Part of a small language model's weights: width 512, 8 heads of 64 (1 for keys and values).
MLP neurons of a small language model. Each row is named by its layer, matrix (up: input weights) and neuron, and shows model dimensions 16-79. Each number is 50 + 10 x the weight over its row's rms, rounded and kept within 0 to 99.
After each neuron's rows, "fires on" lists the tokens most often at its 100 highest values on Wikipedia text that the model never trained on.

L8.up3212:63 44 61 51 35 52 43 61 52 51 34 47 51 43 59 64 51 59 39 47 55 44 52 22 68 50 54 50 68 53 60 39 57 48 38 52 33 61 48 62 46 63 35 49 65 35 39 46 58 51 47 41 51 53 52 43 49 64 51 29 55 58 54 35
fires on: " the", " of", " have", " during", " for"

L8.up2529:36 66 57 54 68 49 56 49 41 57 58 41 47 46 47 38 49 44 49 60 50 50 40 54 44 35 38 49 39 44 66 49 61 50 64 42 42 53 56 36 46 24 59 41 65 25 65 57 29 55 69 51 60 42 62 38 44 52 60 44 65 58 31 62
fires on: " |", "."

L8.up1985:39 63 33 55 56 50 52 45 73 52 34 63 52 47 40 45 29 53 25 74 58 52 60 62 62 42 60 56 48 56 49 35 42 48 39 57 55 45 49 45 59 32 56 48 42 49 67 51 57 42 52 32 63 73 53 72 67 65 36 40 60 50 60 53
fires on: "s", "ing", "ps", "ins", " children"

L8.up475:45 48 55 27 47 33 66 42 43 55 55 48 31 40 59 48 31 58 53 73 59 40 55 55 59 52 44 45 37 49 41 55 59 49 56 47 44 56 49 42 51 75 59 33 62 33 44 65 42 61 32 59 51 44 51 59 42 39 49 42 58 33 55 58
fires on: ","

L8.up2684:66 55 63 42 54 55 38 44 50 59 42 45 58 50 56 53 39 48 58 45 55 47 49 45 49 39 53 50 46 49 53 39 53 51 47 57 47 51 47 52 51 64 49 46 56 67 36 30 51 54 28 57 52 64 46 42 45 32 63 46 43 65 48 51
fires on: ".", " Ed", " Des", "Following", " For", " Following"

L8.up918:53 48 28 50 39 26 56 46 42 51 51 50 56 40 56 51 29 41 65 60 68 51 43 48 42 51 47 58 38 31 46 39 45 47 52 55 48 60 54 42 67 39 66 45 58 44 42 41 54 55 50 46 53 72 42 59 51 69 58 39 43 48 60 44
fires on: ",", "h", "s", "us", " years"

L8.up2857:41 71 45 59 41 51 57 46 56 57 43 44 44 43 57 53 39 47 63 39 50 54 41 71 51 53 62 45 53 53 49 59 57 54 53 49 54 40 45 42 74 32 50 33 48 54 58 62 43 43 28 66 46 52 36 58 48 48 63 41 70 59 43 58
fires on: " as", " when", " if"

L8.up2474:57 45 53 38 38 71 57 49 34 50 36 48 43 57 42 49 50 35 54 54 39 54 57 72 54 42 54 37 57 45 61 38 53 29 48 46 62 57 43 52 33 35 62 51 49 36 47 44 35 54 55 64 61 35 41 61 46 42 55 60 67 56 48 48
fires on: " |", "|", "  ", "="

L8.up2556:57 57 57 51 58 38 60 72 55 48 39 45 47 45 47 55 54 52 47 51 57 55 53 54 39 53 62 44 72 44 47 52 47 67 49 48 32 57 58 56 53 63 32 51 37 38 63 49 57 39 47 55 70 55 52 63 61 46 49 33 44 52 52 53
fires on: " at", " At", "|"

L8.up3080:55 50 46 50 50 46 51 66 53 62 36 46 61 48 44 51 53 49 41 48 46 51 58 53 61 61 43 57 33 27 49 49 58 38 37 50 49 47 69 38 58 62 50 37 53 34 48 55 56 42 49 41 45 45 57 56 71 59 48 67 55 70 39 47
fires on: " a", " the", ":", " for", " won"

L8.up420:73 63 41 59 62 61 64 59 56 40 55 38 73 49 55 49 51 36 58 69 40 42 66 46 50 51 38 60 47 60 49 52 51 63 33 46 63 48 40 40 57 63 59 65 42 50 33 47 63 63 53 50 33 59 56 59 42 50 39 60 44 51 32 51
fires on: "|", " per", " 1", " Per", " |"

L8.up302:64 46 65 42 68 52 72 56 50 49 57 62 54 64 41 41 48 42 70 70 59 38 61 58 61 49 48 62 61 41 56 52 44 52 46 49 57 58 53 52 47 38 36 42 47 42 69 52 44 43 36 40 63 60 53 30 51 40 54 39 46 39 60 52
fires on: " in", " at", " of", ",", " near", " At"

L8.up3615:66 64 46 55 57 30 58 52 51 60 56 40 52 46 51 43 51 44 39 36 41 45 52 46 56 41 38 34 61 42 50 49 52 56 57 46 44 59 43 60 46 55 55 44 67 37 52 69 52 44 56 42 54 57 43 49 42 74 53 41 50 48 33 57
fires on: ")", " is", ",", " (", "\n\n"

L8.up1075:57 49 49 22 54 47 64 48 38 49 58 43 56 48 44 57 47 56 30 63 46 35 64 54 62 55 54 44 38 50 52 40 47 47 57 39 34 63 39 61 41 50 37 43 60 44 73 68 62 38 52 59 53 44 59 64 35 56 60 44 49 65 46 37
fires on: ",", " in", " of"

L8.up3754:67 44 60 39 58 45 49 61 45 54 51 46 59 43 54 32 42 50 64 44 38 19 65 49 71 44 36 57 50 29 52 63 57 41 60 51 60 56 58 52 46 39 36 55 44 54 63 57 63 73 68 48 71 38 47 55 56 55 47 59 58 45 56 53
fires on: " in", " of", "  ", " (", " at", "-"

L8.up390:42 62 58 58 25 43 60 53 41 48 61 57 47 65 48 32 43 40 55 45 53 45 33 47 43 51 43 58 50 52 33 28 46 62 45 53 45 46 54 45 47 48 52 52 54 53 50 40 45 47 37 49 57 47 62 67 32 46 64 55 36 59 67 42
fires on: " her", " his", "s", " and", ","

L8.up3006:44 57 63 33 47 63 42 49 34 35 47 58 43 41 40 46 54 44 62 50 43 53 49 57 48 58 55 26 43 53 56 46 54 70 43 43 53 46 48 50 40 51 43 46 71 52 58 34 41 46 73 58 75 66 55 66 29 55 50 50 48 56 57 53
fires on: " |", " the", "s"

L8.up755:47 47 51 51 68 44 42 44 57 45 62 43 58 61 52 49 44 59 56 57 51 47 45 31 59 41 49 50 41 49 55 40 58 49 42 45 52 60 48 60 54 50 43 31 66 45 80 68 77 46 63 56 41 49 57 58 52 48 26 45 38 54 62 46
fires on: ",", " in", " and"

L8.up2678:51 38 40 63 65 50 45 51 25 60 49 55 57 54 56 42 52 53 47 42 40 67 58 50 60 43 71 37 38 57 43 45 56 48 85 42 61 51 66 51 41 48 39 66 50 69 64 30 41 56 38 62 42 59 70 58 43 60 32 56 39 39 70 38
fires on: "'", " for", " of", " with", " continu"

L8.up457:52 58 57 53 56 41 50 73 45 50 55 45 53 47 71 48 45 40 47 54 54 38 43 56 51 49 68 42 59 46 62 25 55 34 56 69 43 41 47 61 44 45 42 52 49 44 48 70 39 56 55 60 53 38 37 50 83 67 54 52 42 36 45 45
fires on: ",", ":", " |", " in", "}", "|"

L8.up2369:66 51 38 45 64 64 56 40 45 59 51 45 54 59 54 26 52 54 49 59 37 73 59 34 46 44 38 49 32 66 63 41 50 39 54 66 43 52 68 59 59 35 58 45 61 60 52 37 45 49 70 63 42 46 61 53 32 55 54 47 63 50 58 67
fires on: "."

L8.up3696:23 69 44 45 38 58 41 48 44 46 58 57 43 46 25 50 62 51 46 47 50 49 27 51 25 49 37 41 62 53 57 66 46 64 51 37 62 55 48 58 38 45 39 32 41 36 51 62 41 38 44 47 47 56 47 52 45 70 45 30 47 61 48 38
fires on: " |", "=", " Television"

L8.up736:35 45 40 52 56 51 42 45 53 40 54 24 41 56 39 57 52 69 53 52 56 59 42 54 57 52 45 52 49 48 56 65 54 58 45 39 59 53 49 53 28 35 49 64 53 64 55 32 46 28 45 42 42 40 44 49 37 33 61 34 38 56 39 47
fires on: " (", "\n\n"

L8.up3621:56 59 56 48 72 65 62 53 63 69 50 59 46 57 50 68 55 65 30 59 41 45 46 55 56 64 33 39 56 38 45 41 62 45 52 30 59 47 53 58 42 63 54 51 63 52 41 65 43 40 35 46 44 63 45 64 40 50 52 57 57 54 55 56
fires on: " to", " in", " at", " from", " on"

L8.up3349:49 52 47 34 61 34 55 36 32 42 55 59 36 57 60 42 39 57 50 38 60 45 50 50 56 58 50 38 55 54 37 33 46 50 42 40 49 19 55 43 35 42 65 50 45 44 50 30 53 75 53 52 44 44 49 50 58 41 37 45 60 53 46 57
fires on: " for", " of", "s", " with", " is"

L8.up1480:62 43 50 42 49 53 65 60 53 67 49 45 65 52 46 48 46 44 36 51 66 40 61 48 51 49 72 40 53 71 37 35 51 64 36 49 48 47 66 62 50 25 43 32 25 47 52 73 66 39 47 40 49 53 39 47 44 40 50 20 59 53 44 51
fires on: " of", " and", " for", " &"

L8.up94:40 39 51 59 56 51 45 33 42 39 35 65 54 35 42 20 53 37 48 60 54 53 40 48 52 66 45 50 54 55 45 42 77 43 45 56 36 49 64 57 69 58 53 56 49 55 59 52 49 40 50 46 44 52 50 48 52 44 48 74 51 42 64 49
fires on: " this", " This", " the", " his", " second", " |"

L8.up3642:27 32 40 61 43 46 53 63 48 44 48 57 41 74 48 46 53 66 61 59 57 49 43 48 67 47 42 39 41 33 49 43 43 39 50 48 44 35 52 72 56 45 58 53 53 52 67 49 46 48 50 62 65 36 39 56 47 71 44 56 67 65 63 46
fires on: ",", ";", "ig", ":"

L8.up3385:65 56 57 42 44 42 58 43 65 53 54 30 25 67 44 47 58 65 43 46 56 42 50 49 49 59 62 47 50 50 64 56 33 39 45 46 47 47 52 38 44 40 40 57 43 73 50 54 69 46 59 42 55 32 51 52 25 36 51 58 48 54 49 46
fires on: "\n\n", " He", " Sa"

L8.up1953:65 43 37 39 66 45 44 51 59 47 56 43 46 54 43 56 37 46 47 52 52 45 48 65 63 68 59 55 61 65 52 55 43 59 64 52 50 48 61 39 44 72 30 64 67 47 70 36 45 50 72 61 45 37 65 48 54 36 48 33 43 63 48 47
fires on: " and", ",", " o", " in", " p", " at"

L8.up243:52 31 63 51 64 51 28 58 51 56 54 54 47 83 67 40 44 51 57 40 41 54 52 40 46 45 48 30 41 42 32 60 43 59 35 37 65 36 44 46 36 52 45 49 53 56 44 66 56 50 73 64 62 58 57 51 74 53 35 44 60 39 22 53
fires on: " for", " at", " For"

L8.up708:21 38 61 55 59 53 62 37 55 46 53 50 43 47 46 60 49 57 45 48 52 39 43 43 50 57 60 57 29 52 57 55 61 52 45 35 38 49 44 47 44 42 48 49 56 71 44 43 52 36 52 60 42 36 44 55 50 38 45 67 55 38 44 45
fires on: ".", " R", " L", " Henry", " Edward", "\n\n"

L8.up2657:55 38 62 65 38 52 54 43 55 50 55 48 53 58 50 33 47 47 44 44 79 54 51 41 60 73 32 53 57 40 46 46 55 66 44 48 55 44 52 32 65 65 53 50 31 42 50 58 66 44 68 38 30 50 32 55 53 35 37 59 42 33 65 53
fires on: " Succeeded", " Preceded", "s", " ×", "ce", "si"

L8.up1711:38 61 59 42 61 45 51 60 51 34 60 51 45 39 51 38 45 60 49 55 68 46 62 52 67 50 57 34 50 64 61 62 56 42 51 40 47 52 50 62 42 41 27 38 59 38 36 56 58 45 50 57 49 47 47 63 47 37 41 43 62 63 41 57
fires on: " of", "D", "it", "id"

L8.up1755:62 47 43 41 52 59 37 50 51 72 39 41 56 38 50 57 33 54 42 47 39 49 61 56 49 46 61 37 57 50 41 55 49 49 42 48 31 39 61 50 57 60 49 35 71 59 48 54 53 58 34 51 46 56 46 60 51 71 59 44 45 53 53 43
fires on: ",", " the", " not", " are", " is", " a"

L8.up1828:58 37 63 70 41 53 54 61 44 59 71 44 48 54 61 43 62 41 58 35 54 49 45 57 43 47 52 67 51 47 51 44 66 41 41 51 47 56 61 43 55 60 42 61 53 54 45 39 70 42 42 53 50 71 53 59 26 51 54 50 58 46 65 51
fires on: " res", " Res", " conv", " Civil", " document"

L8.up3129:64 54 27 48 59 56 66 57 47 58 48 65 40 48 41 62 37 51 58 56 72 35 36 63 58 60 55 45 48 49 42 39 59 44 50 40 66 54 54 54 41 44 71 46 52 40 67 45 54 55 38 55 41 49 63 65 57 55 55 48 33 42 69 39
fires on: " in", "s", " at", " is", " received", "ing"

L8.up1434:57 66 66 26 51 37 53 57 55 48 45 54 55 47 36 57 48 80 54 55 49 51 37 47 60 57 40 50 41 41 56 45 49 57 65 34 47 41 29 48 37 57 38 49 53 33 66 52 58 52 43 36 46 52 53 37 49 63 41 50 50 45 57 32
fires on: "=", " (", " for", ",", " in"

L8.up166:37 53 43 72 55 22 61 39 37 49 35 50 46 50 37 54 40 44 59 44 62 44 48 53 61 56 52 55 46 53 52 40 44 65 48 48 55 29 45 67 58 40 50 53 43 24 62 57 65 45 42 52 67 58 49 38 39 57 63 28 55 55 64 48
fires on: " of", " The", " for", " and", " Black"

L8.up251:45 56 54 44 63 51 44 61 61 58 57 28 46 35 60 40 49 53 63 45 56 33 51 43 57 54 35 53 47 53 39 57 73 43 65 40 59 63 40 34 54 67 46 64 54 65 48 65 71 38 67 59 62 52 51 50 29 43 61 60 41 52 55 50
fires on: ",", ")", "an", " was"

L8.up3459:44 56 53 49 43 53 53 55 39 51 40 47 55 55 56 59 42 50 46 52 59 56 47 46 54 47 40 47 56 41 45 58 45 45 62 54 54 47 54 44 42 25 78 44 48 70 63 29 53 53 44 56 46 65 61 70 58 45 38 62 47 48 53 44
fires on: " \"", " his", "\n", " int", " Pro"

L8.up2347:35 61 43 43 66 55 43 44 50 49 54 55 62 48 62 31 38 32 62 48 53 48 47 52 52 46 29 31 39 32 67 41 36 37 49 55 51 57 31 49 50 63 40 42 52 57 48 45 61 33 63 56 64 44 34 49 41 44 55 28 36 54 71 55
fires on: " the", " on", " a", "s", " Grand"

L8.up2233:35 44 54 56 56 43 44 54 47 51 50 53 48 50 46 54 63 60 53 63 50 62 55 78 47 43 51 61 46 37 45 57 53 45 42 48 63 59 57 44 51 58 44 47 57 76 41 37 43 51 53 46 51 46 62 38 46 49 57 48 64 45 61 37
fires on: ".", "te", "r", " div"

L8.up3152:58 31 63 54 34 30 58 40 53 35 53 66 42 60 44 67 36 58 42 58 35 55 63 53 58 49 60 47 66 51 49 58 63 59 39 59 42 66 58 47 47 53 59 51 46 67 58 53 43 45 63 73 54 48 61 25 29 39 49 44 54 72 43 41
fires on: " of", ",", " from", " at", " and"

L8.up3840:49 57 48 35 59 57 62 42 37 42 36 40 42 39 64 48 57 41 57 57 59 40 55 55 50 61 40 63 50 42 61 42 47 51 42 38 60 45 41 39 46 44 46 38 39 60 59 40 53 55 32 43 45 52 47 53 37 48 61 59 65 47 37 54
fires on: " |", "|", "  ", " 1", "\n\n", "="

L8.up1629:48 46 50 33 72 62 57 49 48 62 43 36 43 39 59 57 42 39 66 49 54 41 50 59 52 56 60 56 48 39 40 52 68 63 63 40 51 47 70 64 31 59 46 48 45 46 49 50 36 48 41 49 42 41 38 61 49 41 56 52 44 55 35 52
fires on: ".", " in", " of", " after", " from"

L8.up2040:41 33 58 46 59 48 51 55 57 50 66 49 61 48 52 49 60 41 48 57 62 39 54 53 59 54 48 67 50 62 44 66 53 39 52 57 46 52 50 35 39 41 51 34 44 62 36 62 49 43 63 38 32 44 60 55 39 41 46 60 56 52 73 53
fires on: " the", "The", " The"

L8.up14:57 55 46 58 56 52 51 50 36 58 40 43 34 67 50 43 48 55 53 34 45 51 48 47 44 67 53 51 24 54 37 25 48 53 56 37 69 54 63 41 47 70 52 58 45 62 48 51 67 34 44 59 45 52 58 44 54 40 30 55 56 20 45 39
fires on: " for", " Sl", " p", " with", " in"

L8.up200:57 45 58 56 50 61 49 71 56 45 58 52 53 48 51 50 48 67 43 63 43 54 67 47 45 54 63 30 53 54 44 48 38 70 44 56 42 51 51 42 68 51 47 44 64 50 52 47 51 51 52 31 33 51 50 51 64 47 64 38 47 50 53 52
fires on: " for", " tra", " to", " str", " the"

L8.up2792:49 71 30 66 40 36 48 37 54 52 57 44 52 55 46 69 49 58 45 48 56 62 38 48 48 37 43 46 56 35 45 44 56 44 36 34 48 67 43 39 51 45 42 51 58 44 79 51 72 54 56 53 50 34 55 61 33 46 49 42 40 61 46 63
fires on: ",", " or", " and", " often", " not"

L8.up3828:53 60 46 35 44 39 60 42 46 43 46 38 59 43 61 68 40 61 64 39 59 31 56 35 65 58 54 43 52 68 39 50 61 54 48 56 51 42 49 43 42 61 54 53 63 32 55 45 60 53 28 56 50 44 44 34 48 45 36 67 59 48 48 32
fires on: ",", " and", " to", "-", " for", " of"

L8.up1152:47 36 46 41 54 49 56 59 51 52 23 52 41 46 37 60 43 54 38 45 53 42 19 48 51 64 45 45 56 47 59 47 53 63 44 67 59 71 47 39 39 44 43 54 47 64 46 69 46 37 63 62 39 42 49 62 48 41 54 26 56 47 51 62
fires on: "\n\n", " =", " is", " was", "The"

L8.up1620:43 63 67 50 47 58 65 55 47 33 51 46 39 54 56 51 54 50 51 58 36 53 61 59 72 62 51 52 40 57 50 63 56 40 57 52 70 56 77 37 61 16 58 34 49 51 44 49 42 44 39 50 49 52 56 48 55 52 51 36 52 69 57 48
fires on: " as", " the", " called", " |", "-"

L8.up3769:59 45 63 62 45 72 56 40 45 53 52 43 67 40 57 52 32 56 51 46 63 44 53 58 47 46 42 51 52 41 54 40 55 68 56 58 52 64 66 52 51 51 50 48 58 31 34 48 63 33 66 46 49 67 48 52 52 58 56 49 62 68 42 33
fires on: "."

L8.up3964:61 47 30 47 46 37 56 41 46 38 44 36 48 64 36 56 51 71 56 55 54 48 55 46 55 51 52 48 44 58 58 66 56 51 47 57 71 52 62 48 56 42 64 49 53 51 45 45 47 56 35 57 54 46 59 71 42 56 76 54 52 61 43 42
fires on: "–", " (", " un", "—", "/"

L8.up248:53 36 61 56 55 44 35 30 36 45 30 57 51 54 48 42 51 44 42 48 61 62 54 58 58 48 47 60 46 43 53 47 58 43 31 59 60 44 41 41 39 61 47 37 48 68 55 40 46 59 59 49 47 61 53 52 64 71 65 64 61 54 48 44
fires on: "."

L8.up2447:65 56 40 54 61 70 69 32 37 44 53 72 52 41 42 52 41 48 40 51 48 53 49 52 53 62 36 40 67 67 57 59 39 58 49 49 40 47 73 43 55 45 38 32 52 54 54 70 58 45 54 48 53 52 55 52 57 69 62 29 51 53 45 52
fires on: ".", "bes"

L8.up79:40 52 49 54 51 67 53 49 61 31 61 42 23 44 37 61 64 35 61 36 61 40 55 47 50 49 63 52 64 45 65 74 64 67 32 56 46 48 37 55 57 46 32 30 68 64 49 57 60 44 49 68 45 48 49 39 31 34 54 47 56 54 50 60
fires on: " the", " was", " and", " served", ","

L8.up1439:42 50 61 41 62 51 45 56 42 45 54 56 50 53 48 41 57 59 44 42 52 46 61 48 50 42 32 69 38 50 47 56 41 41 67 40 49 53 51 48 60 67 58 49 57 57 48 49 51 26 57 27 46 45 25 70 46 64 68 48 38 54 71 49
fires on: " was", " ("

L8.up2090:59 54 34 49 61 34 54 67 48 50 35 56 44 74 54 43 57 45 44 56 31 57 61 58 39 44 43 62 19 61 64 42 47 49 48 50 49 48 47 53 55 58 48 36 33 53 49 46 50 62 65 63 55 70 54 50 52 66 61 71 43 45 41 42
fires on: ".", "\n\n", "|", " |", "=", "-"

L8.up148:54 58 69 41 56 55 43 68 51 56 53 40 42 46 49 56 45 61 56 38 59 48 41 50 44 53 65 58 68 39 56 57 48 54 50 57 56 53 37 44 56 45 51 69 53 54 47 63 57 39 59 59 33 50 74 47 62 51 50 54 52 45 46 36
fires on: " s", "R", " S", "S", "O"

L8.up1631:39 51 48 37 48 32 61 42 47 51 57 54 39 52 52 52 49 42 49 58 62 43 49 55 55 57 66 56 46 42 47 66 51 48 56 53 51 53 36 55 56 60 52 43 52 33 35 61 52 37 46 50 53 69 57 69 52 60 48 61 47 35 48 44
fires on: ",", " one", " and", " but", " as", " And"

L8.up3440:57 37 46 45 44 39 57 46 28 49 35 59 48 58 40 51 41 59 55 35 63 55 35 42 36 58 42 41 46 47 47 51 45 54 80 32 51 40 67 54 56 68 47 45 50 44 49 37 37 59 36 44 46 50 40 59 35 50 35 72 56 60 48 50
fires on: " |", "ly", ":", "_", ";"

L8.up3072:57 46 53 45 58 46 39 53 42 65 58 42 35 77 37 68 60 46 48 58 53 40 50 51 53 57 52 45 40 37 55 54 54 56 45 43 28 60 70 48 52 31 46 34 41 43 47 50 44 51 54 51 63 50 39 38 63 70 41 50 57 61 58 52
fires on: " \"", "-", "R", "E"

L8.up649:55 41 56 51 45 41 42 59 45 43 75 41 28 47 52 40 46 57 47 51 64 48 60 43 31 51 34 50 45 44 59 46 47 37 38 51 41 52 40 57 57 59 46 49 43 39 63 51 46 53 43 58 36 33 49 72 50 70 65 66 48 43 41 55
fires on: " it", " he", " (", "ly", " re", " He"

L8.up3813:54 64 44 43 62 38 43 36 46 45 29 50 56 38 51 47 35 54 59 70 46 53 50 60 65 58 48 55 40 59 68 41 54 50 42 54 54 57 56 51 67 50 54 58 43 49 50 61 47 44 59 55 55 43 67 56 52 44 62 53 36 51 48 46
fires on: " |", " as", " his", " the"

L8.up1144:60 68 59 37 61 58 65 59 47 42 47 34 49 58 55 50 37 54 66 53 63 57 55 39 51 52 68 60 51 49 52 46 46 51 42 41 48 38 48 51 59 50 42 41 39 48 33 62 37 42 37 29 39 44 60 57 66 52 47 58 50 61 57 49
fires on: " |", "–", " and"

L8.up2947:53 50 31 44 68 36 49 54 59 52 31 65 54 44 54 41 53 38 56 59 58 43 57 54 46 55 45 48 77 42 41 35 59 30 65 52 49 46 52 48 56 45 51 63 24 42 41 43 41 49 65 57 52 57 54 49 43 49 44 50 35 43 34 58
fires on: ",", ".", "|", " dep", " Team", "\n"

L8.up834:40 61 62 64 42 45 44 29 49 41 47 36 54 39 47 52 54 49 40 49 30 43 54 49 56 52 46 35 48 47 41 42 44 69 63 51 54 49 31 54 50 57 45 56 56 48 41 43 54 57 43 33 53 56 39 51 42 32 39 46 66 40 31 38
fires on: ",", "s", " are", " is", " of"

L8.up1275:49 52 48 53 55 62 52 29 35 50 74 36 56 64 41 69 55 38 47 60 39 42 44 53 78 65 47 54 47 45 45 40 48 57 50 58 48 43 53 60 60 25 33 41 57 42 60 54 53 49 58 64 53 55 51 49 57 55 66 41 57 63 45 46
fires on: " of", ".", " called", " on", " as", " the"

L8.up2095:50 41 61 43 43 40 66 48 46 58 38 31 56 36 40 67 44 60 57 35 35 54 54 47 42 46 49 51 63 53 46 48 55 54 43 51 55 62 44 52 61 35 40 45 51 51 52 57 67 56 50 30 63 57 42 26 30 56 50 50 54 36 56 54
fires on: "h", "hi", " and", "y", " &", "to"

L8.up208:48 45 51 68 56 38 63 50 54 68 37 49 54 36 43 45 59 40 58 54 41 64 66 58 50 55 56 49 62 43 44 45 33 53 61 55 48 52 35 64 47 48 55 50 59 46 65 44 53 53 35 37 46 52 35 36 40 44 57 37 61 45 44 52
fires on: ",", " an", "\n\n", " a", " and", " was"

L8.up1233:33 68 50 77 64 48 48 55 57 58 54 68 57 47 52 38 41 59 45 53 49 51 47 63 50 45 29 45 67 63 42 56 41 48 39 28 52 38 58 31 68 55 45 44 61 48 53 46 52 38 58 52 60 44 56 74 35 74 44 50 45 53 46 51
fires on: " (", " [", "/", " Ab", " ab", " sat"

L8.up2718:43 52 38 54 58 35 76 45 44 63 67 54 47 50 49 55 49 48 45 43 33 49 48 61 69 38 45 50 52 39 31 36 42 54 62 43 48 51 59 48 59 43 69 50 75 35 52 62 47 70 54 54 46 66 37 59 48 45 30 57 50 50 46 32
fires on: ",", "-", " in", " (", "ing", " played"

L8.up3627:44 35 59 46 57 54 45 46 45 51 57 64 53 61 47 56 58 58 63 65 45 33 45 55 58 51 61 43 51 52 27 62 50 59 48 50 33 45 45 75 50 50 37 46 44 37 44 43 48 57 45 47 42 33 52 53 50 46 36 62 53 30 58 49
fires on: " the", " E", " e", " of", " er", "uc"

L8.up3228:46 72 59 50 56 37 51 75 56 40 66 67 63 56 61 43 28 59 53 47 57 59 52 46 39 42 51 42 55 38 44 58 37 52 47 38 60 39 68 58 64 54 47 58 47 62 55 44 49 37 39 50 34 61 59 61 56 50 46 36 48 36 53 44
fires on: " and", "i", "u", " &", "d"

L8.up633:40 56 51 57 56 28 49 48 56 50 54 33 62 55 60 42 46 46 38 51 65 38 50 49 58 54 44 67 48 51 52 50 60 43 42 40 74 33 51 32 61 47 53 51 52 41 34 50 53 41 61 42 59 64 51 52 52 41 35 45 54 34 60 35
fires on: " his", "  ", ")", " their", " its", "s"

L8.up3093:37 51 63 41 48 39 65 53 50 28 58 50 49 42 57 48 47 65 33 54 42 54 36 47 82 50 55 50 53 34 37 57 42 75 61 58 41 54 42 51 54 53 53 39 68 36 44 61 69 61 55 29 58 48 36 51 65 54 37 40 58 54 62 46
fires on: " and", " is", " or", ",", " non", "s"

L8.up2479:54 78 47 39 56 43 65 60 50 55 37 36 48 53 58 52 37 57 46 57 39 57 59 48 38 40 51 53 57 46 50 54 53 64 49 42 64 43 47 33 74 69 38 70 48 67 45 66 52 35 56 50 42 48 58 72 47 45 47 50 31 56 39 56
fires on: " |", " to", " in", "-", " and", " with"

L8.up1775:32 51 45 74 46 46 55 32 66 40 42 43 48 39 70 37 52 41 37 52 47 52 54 56 46 55 40 49 37 50 54 47 37 44 84 53 47 50 61 51 48 35 58 49 58 35 55 55 67 31 51 40 47 57 40 43 43 42 31 51 30 50 49 55
fires on: "born", " The", " Ja", "The", "-"